Weights of a small transformer language model.
Size: width 256, MLP 704 SwiGLU, vocabulary 8192.
Training: a variant of Adam for these matrices, 4924 steps.
MLP neurons of a small language model. Each row is named by its layer, matrix (down: output weights) and neuron, and shows model dimensions 128-255. Each number is 128 + 32 x the weight over its row's rms, rounded and kept within 0 to 255. Numbers have three digits each. A neuron's up and down rows have the sign that makes its largest values positive.
After each neuron's rows, "raises" lists the tokens whose logits its output raises most directly, leaving later layers aside.

L11.down198:144135174140122102096123105164122126094156092147190114108154158127052122087161164088151155127155091112135134104139119197184120117142142121116197170159152113156092131075165158158174144165054187101154064101074149097154161146090133136111132154120112147097101104127092134126103161140130117132163129137076214069128114127171094094149096129148120046105126131119126043105101081068135117138130
raises: "able", "ious", "ful", "aking", "es"

L10.down336:135113106131056096129112116121122155128078098146137054179097144098080105095159144172125110133196145103179101139093102134075117097061155114150122143197099106121100112165137164142145168183132141182172109115151102133169112093062096175114081154114171072119074120159186111072171130166145137162076114108139230125148115112117128062140131114049148137088114114122153139123073119132119112095063
raises: "ese", "ek", "isch", "izer", "sen"

L3.down676:161102122126090159120141137091226065132135147096157170150111127137149087073114125126112108122154073160135091109099087150126168160176124133151128099122076156172100129081128097080158062142099054132115141074163148157179132158126142095116148135116096171090125115170110112138153116102111112175153144166088031138137083175135170112133198131123171163159084104116132081154166132143130133142100
raises: "time", "est", "nce", "alle", "more"

L4.down162:153140129127124049120121135179142162094125100175128126118179081098177053117165174064143119097197124166113148171119086159137130137165128133048175151150129106196096078104080119085089163153091108144110080072127199150132156187128130135125150115156112137113135151115172147120116140135087153148117135067138090097240098119206158149151111098107155118115123104152079098136076095090115125106133
raises: " squad", " scoring", " qualified", " victory", " injury"

L11.down608:094123142123142154119165098063109133104137153093141129154160122162086170116049111105076128189108144120128145092096110163121134101139104170095063127186123139141095086133125106144097121189130154144091057125121185153167103112124140227131108151133081129129176137180088082143151154105130162067143115145159008137149155119087166175122077152096158154122184096137091136154141118103105115142073
raises: "by", "vers", "bs", "ver", "the"

L5.down477:188122161117152099175132100130087176161162139151144092118131149163128171117156190174157136172135130114141206142161105175107149184104166154133147124159129124147167108089126126165106075090090104182131178142111131080146115119103082131149158123134089119121120125138099082111123033075135128137156077112128180122133127126140114136133170178191099201130150108112132177106145170148108139113121
raises: "ment", "less", "ature", "iv", "ation"

L4.down628:128147095161179146126166120153143168177140132086128126082135170110146089081108179141142133222112166125066137119165164228121115126090113112134163106106152137182170123132106141167110148118099143112136146113134108153120142178102125174096127133096162115146146088107173164184116116066102142147139134115153062139084139161173101127145120055152141094146126123082182141132100089188125105125116
raises: "ed", "al", "s", "ary", "."

L11.down565:127098121175111125085107113141156159112134064148112115079125137134136174128131147153140144131132075127116102132057113106119175099090091148163148110128162122159095057101170061135159175159085150119135121086128186101167124190122075123143118116120128132151147148129168164089118135139168118129080129187085061096172095164156144105083154136143186086139112139125046149138124053101130176105108
raises: "rity", "uc", "ye", "ies", "las"

L10.down301:090162139165104094194109139139063177142084086132144126140145156154104178149149117151184134155105080127114137161154088144129144122112104173176191174133056117104102096155117074134066146090130098119131155081187151166075141134129178093136072101181161111062117147116085121057103130095118079101087153144099144165145095107097138121142141130130138166142186217114072151151147080113126199118137
raises: "ment", "ments", "ived", "uit", "mate"

L4.down561:136146127117057167129146167123113106051140095118124148102182142111190138079123183108087083107140105152146119086108088178135101098205175124110172127113130114124140079161188131168151178151099138149054148157157181123117131104096107142135142080156085143171139072108130114155178172218103123084100148120079013138135121117127130122122098106151121102156157144139089113147100136128146137135127
raises: " |", "ered", "=", " =", "ering"

L11.down96:092148118145122104133054089113133140116172131197156114101164140159080091110154121153124096102143106137105116131094153181159110148172210114155153096118159130099178125047153111168138155129135085123113078129074105148138148101081121099158108144088149176116125131147097105106196119127136138149073120114151208083145123136160083125112138150103218121106156142099172134086130115145135162102104
raises: "ía", "us", "ator", "ated", "ating"

L4.down449:186113119147110159170191153164134186114150126100098115111127130165127186154147142096082180133107186200152115128167144132101104092136166141107122073122157117130112113114128113158107111126149107093179127147108129136103113086140166119140105106108162145104189133117147094150088093141127192159125167121153008120094086128162197166130079076184133123087102045157103120118159103118146182132102
raises: "hip", "cap", " were", " have", " of"

L3.down391:117056162130120129160083142088136090113160174084162042093162116150139124113195115133124104126144113131112078114106120099156171076109144112146090152090096129216092121097118090148156157149130114094069145096158138119082113050162086123134164078112147140092177119206164172157126091134139137152117112082117163147144176192139183160174099139104160103143180112122107168086094085091137108170077
raises: "si", "id", "z", "zo", "zen"